Weights of a small GPT-style language model, trained from scratch on English Wikipedia.
Size: 9 layers, width 512, 6 heads of 128, MLP 1344 GeGLU, vocabulary 8192.
Architecture: RMSNorm before and after each block, no biases in attention or MLP, tied embeddings, capped logits.
Training: a variant of Adam for these matrices, 6302 steps.
MLP neurons of a small language model. Each row is named by its layer, matrix (gate and up: input weights; down: output weights) and neuron, and shows model dimensions 186-281. Each number is 128 + 24 x the weight over its row's rms, rounded and kept within 0 to 255. A neuron's up and down rows have the sign that makes its largest values positive.
A block is one neuron, or neurons of one layer that tend to fire together. After each block is what it responds to, as a language model described it from the Wikipedia text at the highest values.

L2.gate143 [143 132 117 100 108 117 107 119 105 168 115 119 111 127 211 145 107 142  95 124 139 186 150 161 129 113 151 120 130 136 115 146 100 181  91 108 133 169 133 180 177 126 118 173 107 134 105 114 111 142 159  87 130 155 105 149 121 145  76 125 119 153 149 164 145 121 109 107 174 146 108 112 123 133 157 135  81 134 190  79 134  98 100 147  83 141 113 115 130  98 110 108 143 114 116 113]
L2.up143 [137 156 157 166 104 174  76  93 110 169 106 136 114 128  98 140 134 120 110 177 115 179 146 133  97 126 117  99  73 111 130 164 128 147 102  79 133 144 162 129 119 116 129 123 130 138 150 128 140 196 129  83 143 118 111 146 133 144 113 159  99 170 139 125 118 133 106 133 112  83 138 112 118  92  99 126  97 159 152 165 146 120 140  95 151 148 137 139 122 154 145 132 125 121 113 142]
L2.down143 [137  99 138 111 114 126 122  85 128 134 142 144 135 134 135 134 159 139 145 157 140 137 103 113 107 131 107  99 111 155  82 166  93 110 135 155 145 105 153 119 153 120 137 123 135 114 153 129 123 126 186 143 121  93 197 154  96 124 149  95 117  99 148 165  80  83 122 134 171 121 127 121 165 122 113 126 140 192 126 117 118 104 136 158 123 126 101 159 125  99 106 109 142  81 156 129]
L2.gate184 [124 165 126  72 132 115 125 129  64 166 157 123 122 114 173 128 139 122 113 131  95 145 140 159 175 148  78 134 147 137  99 153 161 123 105 127 103 143 163 163 191 110 118 160 160 119 122 137 126 164 164 101 124 147 124 131 145 145 123 104 137 110 128 137 155 100 132 104 157 121 112 124 146 170 135 117 128 106 134 120 124 126 143 127 132 107 126 108 145  90 172 123 172 109 102 114]
L2.up184 [161  94 122 151 140 122 122  73 141 136 142  92 175 107 104 188  97 123 149 109 110 129 135 153 117 112 147 159 107 147  80 160 135 119 110 168 166 150 124 155 115 115 132 125 146 121 117 146 122 131 132 121 149 154 141 175 118 145 129 160 154 103 141 137 135  95 119 114 127 123  98 118 144 107 131 112 109 183 130 120 138 107  93 149  98 157 102 130 134 136 106 107 112  82 155 188]
L2.down184 [143 103 151  73 109 106 127 142 101 138 146 128 141 110 137 137 147 172 131 112 136 171  98 136 123 100 127 136 149 105 105 134 108 130 116 138 147 149 121 137 227 146 119 152 152  67 137 131 116 127 180 147  90  95 140 123  93 146  96  87 130 123 106 123 111 138  81 139 148 102 124 127 135 139  97 160 108 132 131 123 141 147 169 129 107 130  93  99 143 135 124 123 109 133 126 142]
L2.gate515 [127 141 132 121 108 119 111 155  98 143 128 136 137 127 147 112 116 101 123 119 155 146 189 113 153 164 108 162 112  83 164 127 156 143  91 124 126 104  90  95 114 122 125 128  93 133 134 144 106 192 143 128 157 130 139 142 131 113 160 119 120 119 120  94 132 164 113 172 152 114 144  94 116 153 145 145 101 122 180 165 153 152 143 140  86 104 112 131 142 125  97  89 135 125  90 152]
L2.up515 [114 124 116 105 121 112 141  83 113 128 101 110 139 108 131 128  99 126 113 103 161  98 124 136 137 144 132 176 136 138 114  81 126  92 141 157 161 147 145 119 121 184 120 114 135 136 135 180 154 134 105 127 124  81 172 118 144 146 115 147 136 122 115 117 135 116  92  94 131 164  99 120  75 138  81 130  83 116  93 150 104 185 135 112 100  56 122 116 104  97 120 130 104 127 120 128]
L2.down515 [140 109 121  91 122 111 102 104  84 147 107 127 139 164 141 135 161 123 146 151 131 160 114 101 123 114 107 134 135 117  97 159 129 191  94 107 103 135 107 107 176 102 128 132 108 106  87 125 113 148 157 120 106  99 104 137 119 118 118 148 129 153 151 159 113 140 130 146 121 127  98  72 153 148 136 143 147 140 182 118 130 134 127 143 129 114 116 110 115 161  88 147 138 147  97 142]
L2.gate1168 [125 131 131 157 116 117 144  65 129 148  80 131  82 130 138 124 139 172 111 158 142 123 148 142 146 122 133  99 158 147 146 132  91 120  86 126  72 138 141 126 145 106 117 155 147 117 114 115 148 133 163 112 105 115 113 133 121 115  84  98  94 144 110 163 132 106 138 121 159 121 131 107 109 143 160 151 118  91 163  97 140 130 111  94 165 144 147 163 142 135 130  71 120  92  96 141]
L2.up1168 [147 155 108 154 128 159 117 125 173 123 152 148 112 128 161 143 132 122  87 147 122 141 116 115 130 116 100 107 103 125 101 154 137 128 133 123 162  91 127 136 139 126 132  97 109 146 144 158 122 136 117 142 113 126  77 151 119 152 115 123 121 159 126  98 144 105 138 185 146 164 100  91 119 132 129 156 134 141 120 126 133 130 129 149 125 136 125 103 140 106 112 120 107  91 117 154]
L2.down1168 [175 124  97 142 129 149 128 125 130  89 106 115 105 117 172 139 192 134  96 135 178 115 135 122 122 107 142 152 149 135 149 176 129 105 115 149 174  89 148 138  79 130 113  90 134 144 100 117 156 125 148 140 119 130 127 112 138 122 110 146 102 144 119 143  91  91 110  90 125  89 145 144 132 118 133 127 136 159 125 136 138 128 119 130 170 100  76 116 100 128 175 127 161 147 137 131]
Responds to: Nationality and place names. Nationality adjectives and place names (or their final word pieces) used as modifiers, such as Russian, Canadian, Hong Kong, and Croatia-n.

L4.gate234 [ 91 147 111 151 138  97 136 130 124 131 116 135 104 126 109 148 167 162  90 116 147 155 152 119 110 143 155 150 120 158  94 134 129 111 130 154 130 136 141 180 122 171 111 131  93  98 165 131  68 116 164 143  73 168 152 170 139 115 115 132 160 107 158 114 146 106 125 156 116 154  94 106 104 129 141 106 105 128 180 134 154 157 106 148 137 134 107 129 129  87 111 105 152 129 143 165]
L4.up234 [154 153 105 132 100 116 108 169 175 114 105  90 156 145 164 136 133 173 121 161 128 149 149 110 130 139 138 149 107  96 126 128 119 188 104 172 124 108 132 104 113 113 125 156 136 155 141 125 147 132 137 104 123 111 148 135  88 132 156 121 127 133 142 142 145 107 108 134 152 125 132 132 147 118 135 186 117 173 118  93 180 138 124  79 160 157 122 109 128 134  82 114 168 101 140 170]
L4.down234 [131 129 133 138 162 106  84 138 131 143 128 153 134 130 158 135 123 158 140 119 129 132 152 164 100  87  74 123 136 114  98 148 131 132 141  96  99 101 124 162 152 177 129 108  88  81 105  91 100 109 147 127 103 133 136 169 150 106  95 109 137 135  97 164  91  98 116 170  93 168 109 126  96 118 140  88 146  95 146 135 140 149  99  89 115  95 121 148 105 115 141 133 104 174 126  93]
L4.gate430 [130 117 133 135 158 100 104 137 126 124 104 137 121 144 157 110 133 140 115 128 131 108 138 102 171 133 133 121 129 101 115 103 119 136  90 174 127 119 148 137 158 112 116 161 126 129  87 154 107 172 177 107 140 125 136 147 115 132  84 107 111 126 170 114 141  94 139 155 122 158 140  79 155 156 135 166 144 118 120  96  62 159 124 104 160 114 108 116 132 115 168 158 117 131 165 161]
L4.up430 [ 89 128 169 141 150 140 107 122 168 134 155 141 115 125 105 120 193 113 109 116 132 115  89 104 145 129  82 128 137 102 182 158 108 136 129 143 104 130 149 156  76 126 133 147 139 171 177 114 143 109 129 144 145 111 191 168 120 126 179 102 124  87 154 135 107 139  99 126 108 179 159 111 138 116 140 116 165 144 119 124 138 136  92 133  88 149 180 136  96 129 138  93 114 158 115 136]
L4.down430 [132 127 123 128  85  78 156 149  87 117 123 150 128 102 136 137 123 121 100 155 112 108 151 153 137 119 116 128 143 111  78 116  60  96 109  87 100  97 115 106 186 113  94 102 182 130  79 106 129 114 145 162 104 150 146 113 170 141 150 141  78 117 116 158 118 124 142 124 110  87 141 138 115 111 161 164 147 147 124 134 116 135 123 132 143  92 113  98 140 194  69 132 158 136 144 109]
L4.gate455 [104 159  98 170 133 154  95 135 120  95 156 118 101 110 103  94  84 106 116 124 173 144 125  93 148 123 136  99  95  82  50 106 144 151  96 100 124 135 155  92 122 101  95 160  99 124  97 144 120 129 138 104 137 117 119  99 124  68  97 114 113  90 136 160 144 120 112 150 150 110  80 138 124 128 119 148  88 109 156 135 166 134  93 165 175 146 119 142 109 131 140  85 101 145 156 146]
L4.up455 [ 81 111 171 135 113 101 143 108 113 151 133 119 141 136 139 134  72 140 142 131 132 153  96 145 162 124 130 140 132 113 142 154  98 114 110 140  69 139 130 136 105  87 106 136 116 127 129 109 123 100 118 110 124 118 139 131  89  65 139 132 133 140 132 162 127 125 127 116  74 113 120 113 132 131 160  75  87 150 140 115 171 112 145 122 163 132 145 128 151  97  93 150 127 154 131 138]
L4.down455 [ 98 128 122 163 155 132 104 103  94 131 100 132 118 113 140 129  95 160 137 139 155  84 106 120 142 133 105 132 143 147  97 130 161 151 112 135 147 131 156 154 162 136 130 160 123  91 104 169 108  97 125  87 157 166 130 114 132 109 125 110 117  79 108 104  99 126 142 178 102  84  95 141 118 104  98  85  91 122 131 136 150 170 113 178 123 184 130 162 118 123 118 102  98 127 136 116]
L4.gate866 [145 159 144 110 124 126  89 107 147 151 121  92 157 146 119 129 143 116 137 113 134 155 152  94 109 137  88 165 113 101 136 150 158 175 153  91 131 144 124 122 154 144 109 146 126 119  95 147 155 127 127  71 153 186 124 135 169 157 151 136 114 141 150 134 128 112 134 127 145 145 133 170 100 122 108 145 143 112 126 102 187 135 115 156 155 101 114 134 168  99  94 122 117 133 161 119]
L4.up866 [160  91  89 163 172 136 149 101 142 164 164  80 120 166 128  96  97  97  90 118 132 101 102 118 132 128  87  83 132 122 153 103 121 153 144 141 132 103 114 135  96 137 110 135  85 140 133 151 134 132 133 152 135  88 149 127 144 123 147 136 133  93  95 141 155 121  89 114 185  78 120 165 146 124 119 106 180  75 138 119 141 124 164 133 122  89  95 179 114 133 133 159 130 127 151 143]
L4.down866 [128 139 122  68 117 143 151  99 151 124 117 100  89  63 153 101 142 140 152  69 178 130 109 109 147 129 144 114 113 155 134 142 119 157 155 151  74 140 176 139 146 124  82 127 139 144 138 130 107 115  81 106 178 173 117 164 127 146 188 150 102 144 112 163 136 140 103 131 107  98 117 156 126 134 153 142 112 131 136 111 119 101 104 128 134 137 132 169 145  75  89 137 104 121 114  88]
Responds to: Person description connectors. Tokens inside short descriptions of people, mainly "and" joining occupations or "ian/an" finishing nationality adjectives, e.g. "lawyer and journalist", "Egyptian singer", "Croatian footballer".

L2.gate719 [159 134 118 132 132 121 130 120 106 103 116  94 129  75 115  93 127 113 170 102 125 123 125 130 171 100 119 116 158 136 109 120 165 135 169  86 126 155 158 169 151 104 162  96 105 138 106  86 124 160 128 111 143 114 153 131  75 151 109 136 147 143 102 108 133 125 137 146 131  89 113 142 136 122 120 155 156 136 126 188  84 103 194 130 151 183 143 135 128 113 116  93 100 101 188 122]
L2.up719 [143 100 151 144 157 148 111 108 118 128 131 112 149 125 115 152 152 120 129 146 127 169 136 145 139 152 115 179 117 132 147  90 192 117 113 166 133 119 118 137 111 167  90  83 140  62 106 118  91 132 149 102 109 139 136  80 138 165 127 164  91 141 126 127 133 150 169 172 129 139 146  93  79 148 150  97 106 146 149 135  88 125 129 193 150 154 136 132 154 107 115 101 157 139 134 112]
L2.down719 [106 140 118 149  84  91 128 129 134 141 144 117  68 102 134  99  80 123 189 104 122 144 110 115 126 130 141 133 112  97  89 121  87 137 123 138 126 100 130 107 156 124 188 186 108 170 153 129 120 121 104 140 120  86 111 113 133  61  82 108 164 115 126 131 189 155 109  93  93 102 139 146 127 167 134  96 128  91 111 142  97 121 155 147 143  69 174 139 140 116 155 129  65 127 138  96]
L2.gate762 [ 86 105  84 154 153 104 134 130  98 106 107 120 110 149 133 104 122 157 107 100 150 102 152  88 149 117 131 129 117 126 121 109 164 130 140 168 108 107 132 157 120 122 147 135 114 156  98 124 112 144 128 149 171 118 129 159 142 156 150 139 118 130 150 158 144 125 117 127 118 126 108 136 149 132 155 131 140  93 134  82 128 129 139 106 151 126  96  86  98 131 116 146 129 159 118 166]
L2.up762 [108 137 154 124 134 151 114 124 117 128 150  91 142 115 101  85  99 137 156 106 117 108 162 152 134 143 160 163 132 172 124  97 170 148 157 150 107 164 150 145 114 196  91  68 114 120 157 112 157 112  65 150 123  90 147 126 155 135 135 109 125  97 132 131 131 165 141 121 105 131 113 131 105 160 111 105 129 173 125 143 128  97 116 134  76 122 140 135 131 130 117 109 141  94 133 129]
L2.down762 [128 147 172 164 102 115  82  93 112  93 126 135  78 152 159 125 135 142 150  90 161 132 152 101 142  89 130 149  98 140 129 170 125 184 142 149 127 132 110 114 126 124 143 152 108 152 108 134 114 119 125 119 116 141 142 156 146 117 178 149 103 100 134 130 127 184 154 131 127 122 135  94 153 131 139 124 125 131 132 126 132 144 141 115 135 109 105 128 113 141 136 124 114 137 119 158]
L2.gate1291 [117 145 125 126 122 117 165  95  83 134 128 127 103 144 154 178 109 117 131  97 117 112 149 128 112 160 147 152 148 166 157 102 181 124 158 160  94 107 117 134 112 149 125 123 118  97 113 112 139 157 134 119 121  97 120 150 143 166  80 121 146 102 121 121 163 103 123 177 161 110 100 126 141 209 136 139 125 168 143 158  76  97 164  86 136 127 129 129 142 102  91 131 122  90 105  96]
L2.up1291 [148 119 106 170 164  96 100 105 113  82 126  99 151 123 144 131 123 139  96 132 168 119 146 122 117 165 155 136 138 143 117  98  91 120 122 117 137 130 144 138 137 113 111 179 159 116 112 120 128 156 136 142 152 141 139 125 156 110 127 115  95 153 152 132 140 147 113 144 118  79  97 109  91 134 132  78 137 128 108 122 104 142  92  77 159 121 170 149 142 121 108 131 149 121 101 155]
L2.down1291 [141 154 163 179  70 121 130 136  78 100 132 114  96 152 134 134 116 149 154 129 128 107 127 125 124 151 160 187 136 156 137 128 139 122 147 191 148 101 134 132 122 147 133 140 115 109 133 129 129 175 187 131 145 112 135 124 122 146 120 131 139  99 158 117 108 156 107 114 133 121 122 152  90 191 174 100 142 146  97 159 115  99 131  90 172  96 122 121 109 161  89 118 141 122 153 134]
L2.gate1332 [103 135 120 143 135 150 106 141 156 151 150 153 108 141 102 131  93 175 131 106 116 136 177 100 135 133 143  93 139 102  94  74 151 115 158 139 113 115 118 103 101 131 178 119 110 132 108 111 116 136  94 116 145 114 120 117 135 122 123 104 148 131 118  82 154 128  94 106 116 125 101 136 130 175 119 150 120 123 186 150 122 128 196 119 130 127 131 145 139 123 109 145 130 118 130 119]
L2.up1332 [ 80 204  90 125 137 132 124 137 111 141 106 136 150 137  94 138 102  89 129  93 110 132 119 168  76 117 102 154 106 121 164 133 123 136 118 166 152 127 105 171 111 143 147 126 135 149 119 139  95 115 129 175 170 126 113 134 135 136 198 127 165  96 139 138 108 169  97 170  81 107 140 130 151 150 159 143 108 114 110 157 139 122 136  94 154 150 106 161 146 135 148 153 152 154  99  94]
L2.down1332 [161  65 133  96 147  89 116 115 135 160 105 118 116 155 168 138 159 139 120 140 138 145 157 149 124 146 131 137 123 126 112 135 131 129 148 103 118 129 113 155 166 110  82 132 129 113 166 127 128 122 163 110 109 131 139 176 129 100 100 141 151 116 109 172 136 105 151 136 167 151 112 130  86 119 114 137 122 152 132 125 137  91  95 137 132 139  96 161 148 117 156  87 144  98 129 138]
Responds to: Table separator hyphens. Hyphens inside the |---|---| separator row under Markdown table headers in sports, chart and list tables, mostly the middle hyphen of a cell.

L4.gate419 [ 81  85 120 113 136 106 181 146  67 108 141 147 157 152 112 121  93 135 128 121 121 134 135  95 170 108 104 133 141 128 126 122 172 143 161 136 137  97 128 105  93 130 133 130 141 137 119 173 134 122 138 136 161 189 129 107 144 137 110  89 153 110 150 113 140 120  81 105 191 165  91 148 135 140 141 104 129  83 128 125  87  99 113  79 114 129 125 170  96 137 147  88 176 145  92 130]
L4.up419 [151 102 118 140 144 189 173 111 121 129 123  91 117 115 123 138 140 101 155 134 124 124 139 124 144 110 143 117 117 109 130 121 104 161 181 151 148 123 108 129 123  82 132 108 125 140 145 125 136  91 140 130 115 105  99 151 110 155 160 128 161 187  78 107 139 143 137 166 145 101 126  84 135 121 147 147 123 119 178 163 107 125 171 155 123 113 126 148  96  99  87 106 112 171 147 121]
L4.down419 [168  95 135  99 104 113 105 120 160  84 136 126 106 146 118  86 133 152 149 103 150 117  93  96 164 140 114 151 138 127 135 102 133  86 126  96 122 160 124 100 101 146 124 131  84 114 135 123  83  96 137 107 116  97 152 115 158 143 131  93 121 107 156 141 118 130 147 156 117 134 176 117  80 110 131 128 135 124  86 103 188 141 163 111 163 158 144 156 104 155 162 151 182 148  93 136]
L4.gate506 [112 112 119 148 121 158 148 163 144 135 146 136 114 118 124  93 119 112 115 146 136 189 138 158 142 148 125 150 133 122 133 177 153 143 114 162 140 125  98 147 143 100 113 151 118  96 127 143 139 168 130 153  97  71 102 127 102 161 144 141 127  98 132 100 127 120 176  93 136 132 177 146 153 117 121 133 105 127 134 132 151  62 144  67 139 154 160 102  71  52 119 159 139 112 109 139]
L4.up506 [107  89 109 101 172 128 137 146 127 147 120 142 108 109 115 154 125 129 134 126 153 108  79 134 116  96 115 168 119 117 165 163 110 126 115 134 114  95 114 147 127  92 141 151 145 125 136 122  99 114 103 137 121 117 112  87 147 142  86  79 144 146 123  83 115 120 160 115 116 103 116 115 139 162 107 119 158 159 122 132  93 156 123 200 163  96 126 194 145 151 112  97 106 150  95 173]
L4.down506 [108  90 150 121 105 180 125 141 133 158 113  70 142 151 140  95 125 150 129 112 100 165 106  95 155 139 130 105 150 159  88 154 122 117 133 131 108 118 146 142 128 157 104  97 160 116 160 174 122 151 143 174 118 116 172 146  76 104 104 157  97 111 154  98 159 146 136 123 104 128 124 145 158  96  94  85 142 122 115 103 140  99  77 110 115 164 135 120 124 149 128 160 134 112 173 154]
L4.gate625 [158 135 136 130 142 114 130 133  97 129  95  77 105 131 112 152 109 170 138 113 129  85 136  96 135 118 142 151 149 159 109 155 108 124 207 165 157 126 133 115 154 179 164 100 110 102 126  81 132 119 126 126 158 139  72  95 140 130  99 152 118  94 105 149 121 116 139 122  77 138 162 100 137 181 165 115 113 158 121 109 127 104  93  98 121 144 103 154 134 120 101 125 104 135 106 120]
L4.up625 [118  97 152 128 159 146 110 139 120 152 142 147 127  81 137  93 136 146 128 111 116 140 142 123 162 130  82 127 118  94 122 155 123 166 135 139 138 117 122 155 134 113 108 122 122 154  91 159 152 112 107 143 134  99 180 121 154 121 149  78 143 123 136 128 133 123 101 143 159 128 106  94 167 171 118  81 167 125 133 158 146 112 129 117 187  82 139 123 119  78 118 105 130  98 134 162]
L4.down625 [126 133 143 106 140 138 147 139 104 104  62 160 129 151 127 139 121 137 119  95 142 121 140 115  82 154 129 127 155 135  87 119 158  66 139 126 150 147 133 111 150 153 173 117 114 105 122 146 138 141 124 173 112 106 107 155 115 123  96 138  83  98 113 161 137 158 149 144 106  89 111 133 131 142 133  96  77 143 151 108 121 113 132 128 113 126 123 181 114 160  92 108 132 119 124 119]
L4.gate795 [ 79 128 164 121 189 143 145 145 166 158 167 147 112 128  80 152 118 126 178 104 116 128  98 115 161 118 131 138 108 144 120  83 143 149 122 113 158 105 152 144 151 129 153  79  89 161 115 136 107 112 116 128 127 126 118 120 183 152 124 134 112 148 119 116 154 123 149 113 129 154 116  99  75 153 135 128 148  89 166 145  91  75 156 112 105 125  90 140 118 136 124 122 124 169 105 154]
L4.up795 [ 94 156  95  95 137  99  55 140 100 126 143  99 117 118 146  87 142 157 174 120 135 132 156 136  99 143 118 144 126 122 153  65 123 120 173 152 135 132 102 140 138 139 120  96 118 115 112  95 142 134 119 153 187 127 130 109 135 130 101 119 105 177 108 100 125 113 111 171 140 156  99 135 154 124 131 139 112 119 161  97 196 145 143 118 113 115 111 139 146  96 123  91 145  73 157 147]
L4.down795 [ 84 148  90 107  87 108 131  91 153 129 134 138 112 116  96 146 118 134 170 115 135 153 123 138 135 121 126 142  68 104 124  88 166 123 122 120 146 128 110 123 121 115 158 159 144 143 121 127 158 135  81 137 143  93  82 113 119 150 129 163 128 133 141 105 129 115 124 151 125 133 147  82  98 114 147  96 152 122 149 130  82 125 136 120 114 131 155 161  86 162 113 191 138 141 141 158]
Responds to: Table separator dashes. The third hyphen in markdown table divider rows like |---|, plus weaker hits on hyphens in compounds such as co-founded, off-key and vice-president.

L6.gate89 [102 114 165 109 127 141 153 143 124 137 110 119  89 136 138 157 108 103 141 133 121 135 137 137 131 140  94 120 123 151 111 165 106 145 121 137 154 133 108 168 133 116 138 110 131 139 133 132 157 158 137 118  84 158 102  99 134 118 114 126 159 132 125 127 137  90 156 164  95 119 159 110 101  94 106 111 163 143 148 106  94 180 135 148 102  94 123 115 168 143 166  71 163  94 140 115]
L6.up89 [119 165 112  93 163 119 100 167 113 146 107 140 125 101 100 134  99 130 138  88 114  93 138 163 149 126  98 121 142 117 183 152 143 141 130 199 128 155 122  97 141 152 141 128 146 149  98 125 161  99 108 182 113 127 151 129 158 136 125 101 146 145 141 128 154 142  95 121 183 137 103 118 146 127 133 134 104 155 142  84 134 116 154 165 156 112 144  96 152 136 104 111 111 124  94 157]
L6.down89 [ 92 101 130 111 106 115  94 140 118  99  63 137  87 123 137 151 120 105  97 117 123 131 131 192 109 174 116 130 112 109 121 177 114 128 121 147 150  84 131 127 124  99 111 113 134 123 142 110 148 154 142 141 127 154 119 142 110 131  78 147 140 137 119 165 137  94 179 157 137 116 102  87 117 153  80 155 111 108 166 114 108 154 115 106  49  91 154 148 142 145 125 128 139 129 170  94]
Responds to: Mid-word subword fragments. Fires on short word pieces inside a longer word, such as sc in susceptible, ori in Aboriginal, ce in intercept, and on hyphens in Markdown table separator rows.

L6.gate593 [ 84 154 180 125 165 152 126 130 126  97 136 123 119 145 126 128 145 160 107 140 139 167 129  97 132 124 103 113 135 124 185 127 107 122 112 107 132 116 123  99 119 149  96 119 124  97 152 113  78 123 118 137 146 122 155 157 162 144 128 146 161 129 111 118 135 129 120 127 117 100 149 116  90 116 179 120 114  88 141 171 136 120 124 125 183 147 123  79 173  79 101 122  95 147  88 149]
L6.up593 [130 122 115 154 133 138 152 140 134 186 126 117 127 146 134 117 124 141 125 114 144 146 157 124  91  99 115 146 113 191 102 128 113 126 127 125 118 146 130 134 165 182 128 151 143 162 135 115 137 159 131 123 127 120 135 141 116  66 111 111 160 122 149 140 158 102 130 122  94  99 134 154 161 139  99 144 121  99 130 124 108 111 165 153 135 123  79 106  81 147  85 133 113 147 145  95]
L6.down593 [172 163 124 133 136 140  96 118 113 131 112 137 119 181 138 159 108 157 110 128 174 143  97  97 112 132 129 115 120 138 164 170 123  94 124 141 100 114 116 168 161 161 126 125  96 163 181 147  96 127 122 170 160 139 122 118 130 110 125 137  94 119 124 143 141 116 109 149 104 144 128  96 133 133 162  84 112 130 120  72 132  83 161 134 167 107 123 111 130 161 131 108  97 113 118 124]
Responds to: Connectors in role descriptions. Mostly "and", "of", or a comma joining parts of a person's occupation or field, as in "lawyer and journalist", "professor of"; also table "|" separators and date numbers after "On".